python train.py --norm_eps=1e-06 --rope_fraction=1.0 --qk_norm=true --attn_scale=0.103 --init_std_up=0.026 --lr_mult_qkv=0.5 --schedule="wsd" --doc_mask=false
MLP neurons of a small language model. Each row is named by its layer, matrix (gate and up: input weights) and neuron, and shows model dimensions 32-159. Each number is 500 + 50 x the weight over its row's rms, rounded and kept within 0 to 999. Numbers have three digits each. A neuron's up and down rows have the sign that makes its largest values positive.
After each neuron's rows, "fires after" lists the tokens most often just before its 100 highest values on Wikipedia text that the model never trained on.

L7.gate57:376465481569484462420536512548542465495504513423589482470419491541620582496452492544537582548430500453510499424501499497456469531451528504540490505512492478476493461476508526493479537533478485540443506508382511550581512524526479416426489526465556422414492472420487476590395565496526489508501585511514645511429587550503446548467496512471455561487569516541527421545446433482502582483493
L7.up57:441527554456559496530453456459462639466491477542522639457492544463427475482500496536399479510563516482451541444551512483518460521429486551495559525443493532516417473469421508484499542502530402546557347517490467508499528500464525499464414447583581566533470491611491596519417538498549502543527467509571498442517562488597515456461537581527492549489467485568531533542498520432480543483504
fires after: " c", " p", " K", " ", "p", " C"

L6.gate427:489492494489432515547520516558552472555381491488535466555545556476544501557491531431514484518549431446459517376415502496457531468499491392540416517496587543424533474450512524547407524602462411529546494553500534479565549527484548536488416531488408497504472577513521496398475476571442576581524508477489546420414426524464426448454436498483494463501514457521453581461518446506607436538464
L6.up427:547524439543485452448552469520414591427443580536454382509515494538495499448497433477486467444504537500572466529500530538446565525520531512478479496488506513436606491488513467538499456486632416393534487489499378430467508471499603574520469538475567475455486426489485557496433357454512526489442583491489526492511513512534465498516425550508421559520451499515473468475469456453514499476482
fires after: "o", "ra", " O", " Pa", " Ra"

L6.gate625:475443441527442481499447624512530481560435442569516541451494491533578429501435472529446553512566509547540474438565467446445572450456458437533525418508441510418482534484546424561486513560500519528531466563473502438505504599533582458484415610512445573531555524426570458577506545526594538493563547522592518469410573427544523520451550568573451502623492575544534485446566506454561495494411
L6.up625:480510555460466479581508452447521419553558408512575508440545524537504467467505429502546524475484555521489462504529525428462464470523532516383538416556482520475611586462519455554451473568491514475534573535534390501510558586536570455539570464503508497475513493461566478544437457476523561560377553525566444434471434498552544619520514482544515516507568568522547463462419486485478404511446
fires after: " ", " a", "de", " the", " re"

L7.gate23:456459520523565401523459566422563429419468435508551487534445546557478507471444486529513465444542485498558543448522521430527524448537464456483564516464437500536479523502432505548518442521541510552514458493495658390587523509425430565513489606513455408493547501377512457596454483434488595487536540532418478556437517488434498440486484529464481507565524482611524530561552435535483477501423
L7.up23:505614519463632438415467517520445550524446453457548570487452536438454505391463484501543448505535543550473516534472460431527452563500480528568367466494499418624489606484429433448480471548481554493447449455524419552469543565556514486492555468562445531613519543497531494465417549506498496481612430594438449489552516544575530423518521619622491510526523510540570450512476540522491515497535
fires after: " ", "s", " S", " K", " c", " C"

L6.gate157:450578468475494446497451529552501491487429425570522557472425539616370544531497450458508479551519515489464475518443524502403459627423515469440525594535521437562452475507477678473475520544547529587504534582435510512535483582452514475538477560536444489521531521544476455426466508442546458601516476548538520500496361525479440475560535507502487487570500498470589495520554384503422431577469
L6.up157:485481532479559438506457491543413555520507481581385473529444571485466449533394518495499519416464492440579513526568614573554419496512545509516547506532581533483491502481479499487470506445544483525590482481420383508579504595523483530452538508527478524536597539510501557542427537413525445443499540523392532519510452580393525567541609537550474403610435526503464447463467493495496466518527
fires after: " "

L7.gate474:465504463503485463525524512506475526511472524464461434508429516594478517574512510489524499503503450572581511475493507483462479415355566418474493511499512570482519487510504465498570457536569517570462591569466509475512472395457541471422450632439539442542573412495447425531466553416493542492506619414435471491475477554535471522534602466571482479591568572413473479582560403499615494610532
L7.up474:589482590578455489525504495474556428543475475558608507495531522519516457607418544484507522441478499492575477451491518529443427435430426453548466450586435473467451508540518431577493508494409418533464449543545589441527487510555485525422499556497440491605554523442458461485486525588484474534457549502503439574383488529488499547401502551513544500576541497447493391470507528469611476497501
fires after: " ", " O", "-", " W", " on", "W"

L5.gate187:517473477432467434512470562496568458498469475483526435513412587478546535553509469460546491456475406559414401498496553522480447479376525468535461501471578600499526481505545549517328485490565571579439520528443497510558555441448561473586441494506438388450608539479462443450513484469521386507523363409588542472412357579540442551517517514565475501453584453542479513515533421461511460534412
L5.up187:559545511546493511461441446545449522550468416579493451542487505503493502493521506371541556452530481366479463494423504501490490500500497464522502499514519486477471471399467452485620500473491536488477496442467485517436530531413505484538526482531441564426489526456505509478460480495496515519479501464473568622498549567493521560535488470579586495566520451529465505496508483545506496514532
fires after: " a", " A"

L7.gate424:437473470575368449543481469460544493411337489496438491534437638483393539573542461504478499530487544495680412455478536506472456493493427418484501414555497455458495535447575422495492506409523490585475583626412577502512495566431535494531487562524542537525447579511502468531398521514548506447466495478409449544523519518470451545461514415545412516517518573494463485498521488511534477548427
L7.up424:476461489604579481568522544490463432573472522526383528488480427441463460472517451531510503567479532447565452438486488423417546525501428517602492605561458475491564529371477539441471446442420518576413547530499484519544444548458494452515582536566530396370487518438424467596545432418484500501521523576404526489479526494464455531499583469525503548474434508492500488444544496491378529518513
fires after: " "

L12.gate329:532530464521401445577387573547509539449356529424413387454529503488533531434515428522596595484535533529521515514526557506525458550638551471475520543439514497410542524536449483491518479549523466421515468522473472556476521550425567443484432537462502460513474498505493461505483519368510483492550534542520419484401443614517485464487505461517488487595596603478573499512484487547444478543519
L12.up329:433458456489518484513467484475532512548448572565545357533436498419540479558517532488643544461511503494457590510524478452534572578540507440452502550432455571514512515695498534476557471483493543521452438471474520495438480471524533562511420518537608578454572447563506435467539545486503545380489500531427466423491506508516501535541575507571416557549550454509478538467580488497456538533528
fires after: " ", " 1"

L7.gate126:540401490540408495537603541564449486494440467524450487443484476480534467358541474473494571511496532482498530494469529522514494554446536456495516501448481373490567530473540533643494503458450537533417592449464515446500430582397476520539469480530474500545576448353573576570512564463549429493430466564524436462540476511554500426485558454474404561529545485467464466549502530531534501582438
L7.up126:540427502451502500530413470565476534459466493540461561440429576507471438583504442518523511622420529530532536602475414421517386561580483528535415493522485461491450557528442453508497471519511433548534505436494422535512434535439530587523530497515495408511515491507499469412473508530546493529398551517598466520503479517577523579488474470513388522620488537458432572513586565512554516404538
fires after: " V", " ", " the", "V"

L7.gate99:412484493498482478497458516522606482465496488473438449465503601387594537494514407439435547458520439379554496519544532471541599503452519447542530470543530579580479487487508433412435524539497426511426538529503530450513538427476502531451496530585475453484490449514584468481484442439538460554531471538567489538372522574422483547571490532510510491513546570531472627583547398504480403481461
L7.up99:538562504521463533594503515427531507530509411516501464439540539545471563511470472455453522515516427509405466580425495467543477478518482504458517439481380467534479505433502515524390478573591431494511464460534456531414528528430539454463454459540426498559419593481493584483496507477638560381527435454543511468445409531519611505506478512456538501512526473546474483485560531474571507466488
fires after: " ", "%", "s", "ate"

L9.gate172:477579468513436489454529500573540491481522510604453501536507472543481568447517579451442432473561427485539516505471541574534430552547525611470435557506476530434593607470510559510492541495526561505362530499598500479511557519426492536502504591551509475451437499512555573584471510485598497469558555584532479611509516535468534468483509593535523530414518398542511530394452403489459493522439
L9.up172:475518519527518432480568503494459467575593448471442460500442500574561534499505530510513602502467501559465494526479533547409468438499560500568436514483429526616463468552543522515513484520497447453500539469515549436445610439441526594483494608481577491439589499461499496439488471473543471437437589555559467578598567485513500579538582494453506510529472502556500454455466517510385453513503
fires after: " ", " sp", "in", " Sp", "id"

L6.gate483:507464421471416458489520486492532531525487513570468525488536442545493491583518416457536458514497497478553531522534499625466536523513473428381502622530553557437548444458557445496464556527518472543460570632500442512559577509599507555554462526452498476481506492545389528405420384489517531524513536480481493501528514499475500473455505499525397547482547441560415536465550506381569506526455
L6.up483:548461520513558528568559434473407563494484574588558432542470485459533474510382481532584509465505524545536523497452600542528421552539528531518457487519520488572534518497491491506489446559549459500495597436536455571471484495496497518536477463423431497498507382535455464435496495457496534491458530495434439481477488624519521489492502559561500662512540423528502564451581489547514418433570
fires after: "ra", "o", " So", "s", " Ra", " so"

L8.gate614:524522473547506380479476484546551432486471563539504471571478505492618477506479415440473496467502348556417507492553440486539576452517506464504459463442495583484461586537513507504450537546428534514526451477482436420436544545383693516508438495540549566498497484436533405491490494480497499570526520533507573507523528517520461582496468469459460449598477480597575548543510576539543464426518
L8.up614:546497453455408391555521430443474568433445479628570418516460537510537533533600396535486542517541433553399474434597491570502495463493510538476496534510468547475485580510471492507485514460499505527508504451477405410521603534532669551485475428589473575504483446394603425454550608383507579484467488503393511503543499509545554585594418456448451477599469462575472578547534525542507530452458
fires after: " ", " |", " ("

L5.gate518:490501414537491502422495428467480629522456415462493458460483584510494511543530526506522451538555572486625541515475559481515462556529430540582483445498523454508488572502466472551501522537431517478448545593518505465649495525554532516512453570488572453540498551499496495578489486471461543566492507565444494433484396470541395585406508439492461518523547477503373470416573448482406557631505
L5.up518:476552601493508432443481473571526516585559557511437559527498467596385421464445496501548548339473579552480513484513493393439460491509474565521564515506535436567540462431414499572469398459437555498454494570480530418476444573521498506561488511486541482505549599541524480534580491486487514499545525495412461469539446552491542550529540499520442511491448563546501530496455504560464409573543
fires after: " the", " "

L5.gate626:509451436554391515444476456517471486577585492430392518488457424508488534472531432444544469481498502576580498552553459410520473391446459443537478481445430517487587481536604415463447520547417462466533495594462540562501405425407510468457526487585467548572564467548523503542515503533520540593423463481477480544441489556562421514469419427478453512574506465462509498413510406520505431581546
L5.up626:537545480572422447543509533512515539464542416578518513545507508486464505500488526505517488543536589533529657546473536470462553543478484573582476463598470443565521439576527479569507527501530559497434371512507469512443525423495491533540518529455424481554548539528517462521492431401508503568511414582506437472367513463577523514515465508582563440501462568531475501437516524471558480458507
fires after: " the", "th", " 18", " ", " w"

L5.gate269:495493492503409435461445518505496574453489465566503503543494542565589482569519534464419559464414515507511463448471423533496534520461489435500582464483488550556444488491403452543534474453522551387501677464358553474511513565530563536483579521504551472549495517471433488497483547508531447489448500566487408422509498530450441467478545480513392525486564492535434504546538417604478517518524
L5.up269:575496425462413440498419520565486492491439484493478541487588489486455580501490391487548476507545526489427515516468519452585480515507465508478437484472443424480487475467481510507379512610531400493550512495524589577460469536480410505480500566568492503528417532545489508574441497411559508441468551538461479485486454404455544419548494633464388479513499470405508469414573640501478474480559
fires after: " ", "s"

L6.gate602:515568456585428479493478522461566560387450526527405510444528558608492502471469390466498465461500435508621482570545425473558499508505454495442477436568567388534499397390497510565542548533511563523468570566445527454528445552513507443544473582561604476608476493512506502498438518468522530573578494531499465580416451654414415544451508550491493478509509547527448523624546482457468539529450
L6.up602:478583558486439516532468532442569434512516462457519475461515583507451491525461407517537525543510443477446474541548454503444529513513496499473490488382459421460597480452492397542414555434463438414530489458481468466401622587516462554431497464511463575527445435421507540482522455552475456493387467587454577521535489478543550605480477535458489495481486522428566576478565518505395535582520
fires after: " ", " un"

L6.gate43:447482493515456449546481521553520561477446496488550528438492541535525528553402451489393556606500479539487513456569500464449490508486597522549518518532400396495535610470459507472351523556461448516532467515376478570472484559501599494441476564527583436576449492536540497510483584557495533491488495532572499485429549544532552477500473586567439489604554505502509509477571439520469432536486
L6.up43:531396492429603492526487581377496434517471525518424437603435526507508491475648431455563575523496586433484528514490484486526437430479413461536543442491491468474604534420543528559448419529475461511555412429565457503475468451560421545429530545462498555494490508463521496516480619551526563500451596476482465543359509473482449439432528467543542493452549455541531476499470406456488535469489
fires after: " a", " the", " mo", " 1", " 0", " con"

L4.gate78:463557514527475411485444514406544508444529530481471453448439569478557610511479494535410533516504427591518479490470481492526488436471380505507414481429556451582490611517453590553494419580544538551508581386426451531510532475435518522471483674552550501520490441465552488612522519557503405509521495558600500451509406498480445486584522430512497453599545525489549506506553504478480460481526
L4.up78:428508479529498489579443520569452552535456500567505504508437479578497556489501499467506532433466437472561479574528553490551538426496583484499447546533476512497527494513437592475478522525476489571463554544480520398501413541508548499470500560512484487527592529524466566445405525472550448521440614504509475566490494495444462474505469532504452514598480465501499389444560423476458507534550
fires after: " "

L4.gate685:518503455581436408497465517529532513544495502525483500416463586528623473499435482494449510450520521470580558508449475552490498460444484515472446405478453533440533514509496553505521570505460558531492615604487467495591481496504568458463492613521548420472444587498551530455439543481546540469445551480514431543493512453534413513562577481445533518493631563501517513524562406420491516472458
L4.up685:525494535441509513500502480572546561567530423464460543467488589473547522470550439546462541492481619574478527528450403444496511450523507553497560465604496408545413489499482519443466428495548458532500576521511515493583599516544490514590456527438588472553468492497511502435501523369461526587553480568463507530504548528466510508569553574505418454474411420511526440504473434545582543531554
fires after: " ", " E", " c", "e"

L5.gate26:508503496564481459537531561512499477501556477476493545579459619464453586511468554456460470594501547449491451489535480375492404475511499484478469536533551446405644552464464441562429507505413544540590533490578498486518503481452483490637507506434592538524542534450486581435486456437540444461514413512474599514459521476600502491555520456566528431576520512460528488453512494472526543608434
L5.up26:456616483518423494558462488491458515432460518418520500508475524460506547558521543431489445569478468448567485494570455307484500439475520460460470478534423526519519548566468489503495518505483481563582520442478506510430462549435461392509468475493605623532513563535549548477453509556575485424457491595491470498497492490570435477518496427498460497606477593526486364456467431461471501494512
fires after: " ", "\n", "ri", "ru"

L8.gate683:463417493453467501517539525554480477451423492570455592439476459588585501401530591479523536457489510473537458422611476518550492476487473476364449489569542527614543556480409465581529473531479455493473584507551542446453450685534496570504467578600555491465582503440586541415523498459473417552444485456498492479475590506474559509496575494451447557465504543540434511534515455527483459511467
L8.up683:536456481449581490480516576456526481410565497528446452591488480568561547500508532515533423551531530522429507594502495486473496585456471505484456501550543539502559519472530431536498500532584448406385539539568527513581435512519506429462494568455478531541426572435476521470492524480497408518438486539532482529493500590411476485542475479411489520496574536451475438462540532431562488460506
fires after: " ", " the", " re", "er"

L7.gate270:410483451511578569611580558517435529381399489507477424579559529509532595536410523542542491528556428480474466418479467517444533529414432474467401488562551536510469456531520576535521516539389469463546481539419516530506519586441476423478493485418493538547523519553432510491503448532489438507487463483538518499409516485480541438394550548519462393579443436476423484441440492509556499484486
L7.up270:522512549558490499463537446493498506482552500508518498500522541465510482501501620465581558414494529539523518535543467388443529451518594574493534487470486530473504564517496432519480586488496446489552554468433399489403480514413501536466507520562471485390592539440517551445509600494444382447477487495509452542431449485392490396505571436563608489575458478493563520465534446501474497414470
fires after: " a", " de", " in", " con", " In", " "

L6.gate765:450517484486516534576444545394622444418429464519515408523486541562493505547525500490471536458496590450535492474508479598512447560485493509499595547418470475581458521528492590468518517543563436517490498522379536446521441527508537464565466499518501430569488517535492529480445416415542410594423535531487396478414390457500537511435479497566497526553526452498474554583531417510474542564494
L6.up765:465507485529445558593514484539481565542380462465602458512530598519428537532520471434548507499396508494479502513405461394541517493483410482536495517445471500563455480520462493468482517399464543481476469512457417448501476484605490462462485466458459480554432476508521465445443486412495550452470566549476461495496600468532527570448432544492440455598499522529510510446660557495502606494476
fires after: " ", "-"

L9.gate464:539463455496472501514440461491513440450488482433450483552508505532536433443514504423480495520552507513465458529603473537479533502531489483472493597538595515473453514409614500535470591508562529475392497509498580492553454495546468519502476555452444388494492477441495479488451548481551600443564489442502410554481516558440419506488349501524467536507483621448481534501530534516514478497403
L9.up464:478501498536503576435466463478463582557397495492454516467499524525424568466469495433463481528440525490509522500527540457565471499471477461572364504484556557540519510481495480568487553501489475450462464478450474443529407481553485431542506518469503475584457547643505580618489489472545450477585430596486447559503544551493531481418457456465577437532504459572491422498530475563578535466508
fires after: " ", ")", "s", "S", " S"

L6.gate160:474543449477491482479440461445486489407481406558463494518505505429514591498444503494511546462383511439503474508537500420407514579521493533550412474470576584607555521496542521471592471540497495604507522488476591478524507514494570419475462510545437484570541519533462468512499536473515563473502545458396459552537419553526521545484470586399435510573587512508459499424517535424429462428438
L6.up160:475536536414501521423438477483469589377459487478557515506485589488491531506469419365444466450477443479500474580470457541504503474490543482437435509457486482540428563464517452546522496515452606500497497501460498521516507532387531451541473409500539471468461407564504580392513575510447512470473484470533445527416450574440504499625532551513466594509508472538386490525485477511460432597528
fires after: " ", " the", " The", " w", "\n"

L7.gate680:430545453541389392461576498530537496492458506519484445606543498597421547398483479454487541452520507548503495470383464518512509525460450480472558596457531523478371549394456462580429505568504484581480487565514418429575425514481521511530448500491518459479471504450533437570501538424491492493465516468502389565472451503486460499459423551547503564516566457608455426472531484454489496547406
L7.up680:516472544539514535517508528515457437469503515455516512509515521566507443496565533496498593474565506625576520439604474550527499410465496469564483555578543438612549587448572601516558422421433433483564420466455513569445546548489461487528496467543418531538539470523612530464427413554413514460514456584569491433490539559567490519524513559535482492466503505536443453513436347450461384532587
fires after: " ", " a", "-", "s"

L6.gate594:460515523499471459509518517473560506585473523510586453500528503490486592536440524422592464566572421480506408460548618471472555487434539395456521456581504561431501508444467450493498443509540468493601558570412492501573530391481571496451518527372524486534528494457457542535396519525539510614631516490487452542477487497580497431457447611440497429596538513514424493460471478439471455533405
L6.up594:456517478492528525438436413487480468423510506522486481514524427465572472501480532499570431494541455418490446492569497457391510571516555492448495449542466488493436414462464465504520564565463512497485614506573470483501451521489474553336528518498534507520491547509518473518529568556438431450526400460449434535549490478424444544514524506532515545538610456478568437461455449539474389526462
fires after: "\n", " O", ",", " ", "o", " I"

L6.gate740:539610515499435526481404416502533469441494517495602541530507516510564462500483517408553463479518436478489494487446477533567550489487415543534501447500461414447575500432546578445471568542550403464545617514505506530594396420438543457537429499466512428503531495583541509496555486483477444508499450423503542436498454449449435513446437544428405566471482508482491449458478480509550533496439
L6.up740:584476501424405557561481495564342548417603443480471472624533546494536460443545492545472494479468428552465525543489512462569509510458527544539494489435380481517543536405556495461517534458543569485550505440599500499487457508513519514523518467535491450518523484490493440583519507554536547488479467489551506465466518550445493545508509503530565514594489513526612449472532485437394553572603
fires after: "s", "ex", " count", "ten", "is", "x"

L6.gate135:504465439528526423523519449566529517488503531468529414421419563546496476527462518479455587482424507593550469562446475416525526526381546438502543492482503548561454412525464532472539563525522451441485432504411443487586520472538509534621490535517551452578380610543505463520511502509536446525481615392401414519539431513547482602518440553527376503582477523525388489560517563439519545490545
L6.up135:499432528462487478566555574536526599462474502550482574472517511454558524492506508532538492535418576385385551557460500423414529444558483535512497485419498480614512509546507524493475473561500533567523478516513503506433547536461486498477392492507468432493539551481568518496517505475560543526478547461540487527476532462523502610449513463579540428532451450465451544476576462546461555541485
fires after: " ", " p", " P", "\n", "P"

L7.gate435:427532534522560445523429497459465525481431397463530486497541548470497588495438469449543493509467502519531501557415364491501508488511539421583454469594549460520613454522604490459544490571475463528465434474426567445478529526539531425530476534489508474511458500414442506501468525445524604535503483486464487580455479464565467521476462561490474384542523514479480441564472481532530529490490
L7.up435:510556560540410513435432436475532510529508394475471537481420511493540488530445453425398548620470507538530481475475568553450475509507457510562537512382472569476488520530562407503480403499445532489459542482453535414416534591471474441467482426560474581509476452568578553525505498439563558492524516598461410491377525464453469506530499469476416472473464495577403553463565446504460447580551
fires after: " "

L9.gate51:414486441565507508535480517534601467510410515500485497537436450515564602514465491498591460572505510432572502520506511534446539440559553462487537546534500461477497468503404516496490604498490517615493536513467489581542476516525588535502462576477482471452521518415560531494465531459568463579557472477489423538488590531436465472392407561530512460517633510557559559535540436549560584424510
L9.up51:397534600653476540482511478487518522542447500504505525524513508531505500549498511498491471518497454487510467523525400547473563466553505511485550541476513571534503469568505499509461512523422624502455482447465449526421487664533595464411472495556579603513447453462486497484499533497471518572497505527425384547488566558501529507512482557514527431407556494589525539516534452467450556516450
fires after: "\n", "|", "-", " the"

L6.gate403:543440460497510517484436565590569512384425487500438458572375506522588455534415487507444467504481424581519489489500431481487483520511530473457427446544502479503333567479559579515464501533520555529529531540493531491525512601433497465445594575536508537590571497557540598445400568533480478518527565555494402468498439547536475464513521434554539484539552471498480480535558456562403607559430
L6.up403:515470503465494560515506472563425570436500548526345602547537485476535483502476457416525373481478478538538500474525479531508381468531463499508517594464567507450501483532538591496509530416512534629510533504486451451540544501500458554431514485415497536471460493458545491477530429505505532390499581494478515493551507475529400477472497485458479581643508492498511469441616491579433426497441
fires after: " ", " N", "-", "N", " An", "S"

L6.gate728:510454383483526533439473591594462492450414447484555441569573571516456494530535423494544494551611521448543549512521474524415488493475456413548564512571530552453489414420492564514525538514435426529522532428472509589542554517409535499458406524466388459543450409445476566495512546548498403520539546466538461523510462499475457581458504521504466419543511502459483479518487490512481561569440
L6.up728:605436443489425414496477514601528571483461475541432432537520535567448410479544567517551508521495512474546465440552442597451454541506514504518481518460515468514519474445465549558503513568502475592516397499556505470454575552523532555386603459489401483426505406522444551508485561534385595483474509526526450550392516507436515495559466504544550611476494546450497505500483506504464567540471
fires after: " ", " con", " se", " Ca"

L4.gate394:393448508578588494442464545500563481488494554437467502530476462487577541492530440554490497497478405511440466498474550507575506457454540468474432534482462434427490509517477577509473503480503410491484509547516517550376546505426487562506459538518499433519542578523452501472515491550400476501610390457551538521485425570551592568429562480525577546538477511537544459457563468446457482487468
L4.up394:488458497448475461517525497555552595447358494454559492574483521423568520438452519463526509522496508475423523508480590430498641454494610523521549566418525580474451442417528547478511509540491520434445500500402456413459490512474513524440519546515465508483528490394580510626457481445481402567580482458451463471510500495503544539548532479509510354511456426485421520436550433431492544468523
fires after: "\"", ")", " The", " a"

L6.gate701:447470341478472488455402567521455528461458532538451477539461487483465558516447458428499628564453515525590433480423514564514525521530488442478481462492518429482448557517436447464456657560486467502553534509539460555447540644563527552515600556475621424475516451470486533423468456436468538532565608471549471535430478494462423420492487491601482499498544509453459506523605461483586473444487
L6.up701:441584481518483589433583478547506486471534550569489558555563519507501495551501441508547464608472473585456531534524479573426514463473448439470455505517666486451560505637559450561441557505527510591505569498513481494499591478522545522462457435509632484562511498479475506453581490529371585525531522489600499503538583462569508566428486466501442564444503532539481456550584443466512502578526
fires after: " |", "|", " ", " as", " the"

L8.gate391:403507430538576498467441542586541476503426486505543505536531543538475554503396541473572526508406520504464472533431448452493563408475418455519503521565565461529396488386540539510458602555436568466487446589350617554536518518508553535432520546576456431511510492468519477434540494492612430422499513507529451499506534569435461547477453463449562517540485529522523484612511408528478569602555
L8.up391:492512511469533516469482495497472529544578441506546591496506528497508599508531516613446415426506450500465373466500470490461547428593466501546585527523494577531535520513431520462437521501496516476535464601440517492471496496528548504455604487582478556517538416412478557428525567498536507571460534471477505470403559452368561533481482579484542494498463456508549458544461504453537551534535
fires after: "\n", ".", ").", "-"

L4.gate708:571588410443542468531586537660495489546522544442425489476586504592465509516534502386469604554509491476495524544492503442438454452481450465490499451502493498402531548397487386539455482595414503461511550583472489573505435542555551512517536496489509535492438517524534571459450369472571541464461481604463481589500527499507436450473439442461479487538534530561518457488505465523531453505481
L4.up708:614574518414448471584610518511487566506474489488490463514566519530506446533458483530524532477497490492506547614487592494505501453459572486520526458452547565509584574438437440491459447535441555579556496521566461568567465480447519461518520467474547557518428479464431522435501436405521475506482365607499456491480482503475468445522445507563507447538475585555531497490446384522439381463572
fires after: " ", "point"

L7.gate567:495526476473434523510442581508518514441512518408427427509487544503494525478501464473459583542421393563532537533539551487558497456510474439436509563463452607482496469505562446404460479581559497536546608510447472552469505502313528461493534511526481482498557477492500566433486494532571525578494473502544510458506422552483424511475499507527479450485607492475572558473449530420529508586419
L7.up567:486487550476462534401568372477536488472486420541431485545514480507508555467572415439507404452484531450501522467511543542544466409554504554490558509515519455518551469531571385557503483558497491437437483537416604532438462543491432510571486492543486468628514591475506468499460543491534478461453482563520388498486474506551461447489517531561483554516518461491485528414392528454473452563526
fires after: " ", " S", " ex", " re", " A", "s"

L9.gate40:530461454545441428490526615653618467477473492569464448464453532517492500526414495537425488523507476552576480479512500483479420620440491516483492487580501481543529468479516531460503513562509552602418525542548557525540519619385454518471529468579544453457501514525463475603543486490443532429437520562526526540437483573450557482533443551456513431528438459526516458411568512436480576501478
L9.up40:529480482490380562516567505473474488487554489607538559520533540526494546542450626440596503534559564475452450527539499549506453529504512538496595500352443522512618533487520489427510567478516467528481520501543556440515506442418465552372600518446549486524433552535520503553529493518460487524469506619504612526524535492463535469529462602417496609495471441581550467471500435543429508512488
fires after: " ", "va", "p"

L12.gate323:488536437481460425566458442456528470479532513578569472508521481552589460512530458540521578518572421513458488612548486522464533517439531458482443461477472494480448616425555490453539506402460462506574483431448448529493546421488528456485469518552550542538580585411568443515523475370451538586544492541599468485580527495480433605598426482427533500588546499530494461580472489556507437535488
L12.up323:505447532479514461600467490448510470431461459601486564428587531517578577552506428492525657482487377572479456519549506522527549518541526485508405463407418545449495493413477506427507548513606495546446460509485475532501447508422569473476462581561611530520437480499516456472506554531435534532525515627415485493542499543486535532527508527498519538594511533567524547501522473570509510526522
fires after: ",", ".", " ("

L6.gate278:503495427440435457467403564402472474544387471435532397507463552522498585464399466544543545488403513521509437522509410461499584488477520447487389507367433511535439554463518457600481533590518522400525467509536501480482543468530543561494494527488494509547555588463434535483493494495579485434539538528513532448457528514481552445423522456517364509528534570511495497534557373537384537562493
L6.up278:540546437471498425509514526606454426526496514500577430528436472481544535395506526481489519502452554460515481497564531422466479515499566546501479457523500451497574461491457396497496596486503561364475417466418484534522441552454515492478512539555541576511528501458405462495481452431495558512487581459532557682471543463528530544581519380606541512490472442476522543572546530538466539479528
fires after: " ", " b", "la", "lu"

L5.gate111:448419367524463478608514411490516534468467471527472462593512533486519583501494508433449554510468492449604453436552521492506548438487504457419575469483414507526578531457442515490566564522500546503491502575442535524461498595560540573602538518489542533481472478543416451527521478548568563543550529493523444527501466586463489441432465406467495525572490466553467462542461470524492464484500
L5.up111:474526413563545511543525495569458612454477431502446521596570508531502502539522429466504492492524522466670567438532476445503545473505461503483527381429522502500593541589444410469527491461461546514505539497593451533526516560481534525571499533515418540530517472516514488458455484472440525554482500468495475477529433611465472456519408401526494490524465489538490447496550505518519423518602
fires after: " ", " E", " D", " R"

L4.gate577:487580466485496415471445492581447501407483465531531516435498520514492507454547550503509559490491459520612477516404494441507519440528389454555498485491557456507465516431429464485473449558493508525389492415473566416491503509522498427517552460438511521553512515475473543518434436516515537517484524527517549490456495500574410471507511550456477474586480474433510428492470510469492533546464
L4.up577:506545513373522499458394464500462477528482401457530542549485491530509546451450493477577471464370485449511545567472570438507387381500417455544451540514538521516438540526463544548507481390499476436458529466434351412466523501643477428445421487407427492488525430541532513483467512423493536523492579499527513477463485530508510474441506557536404462578420484479475542460505455453473550517445
fires after: " ", "ra", "ro", "n", "o", " |"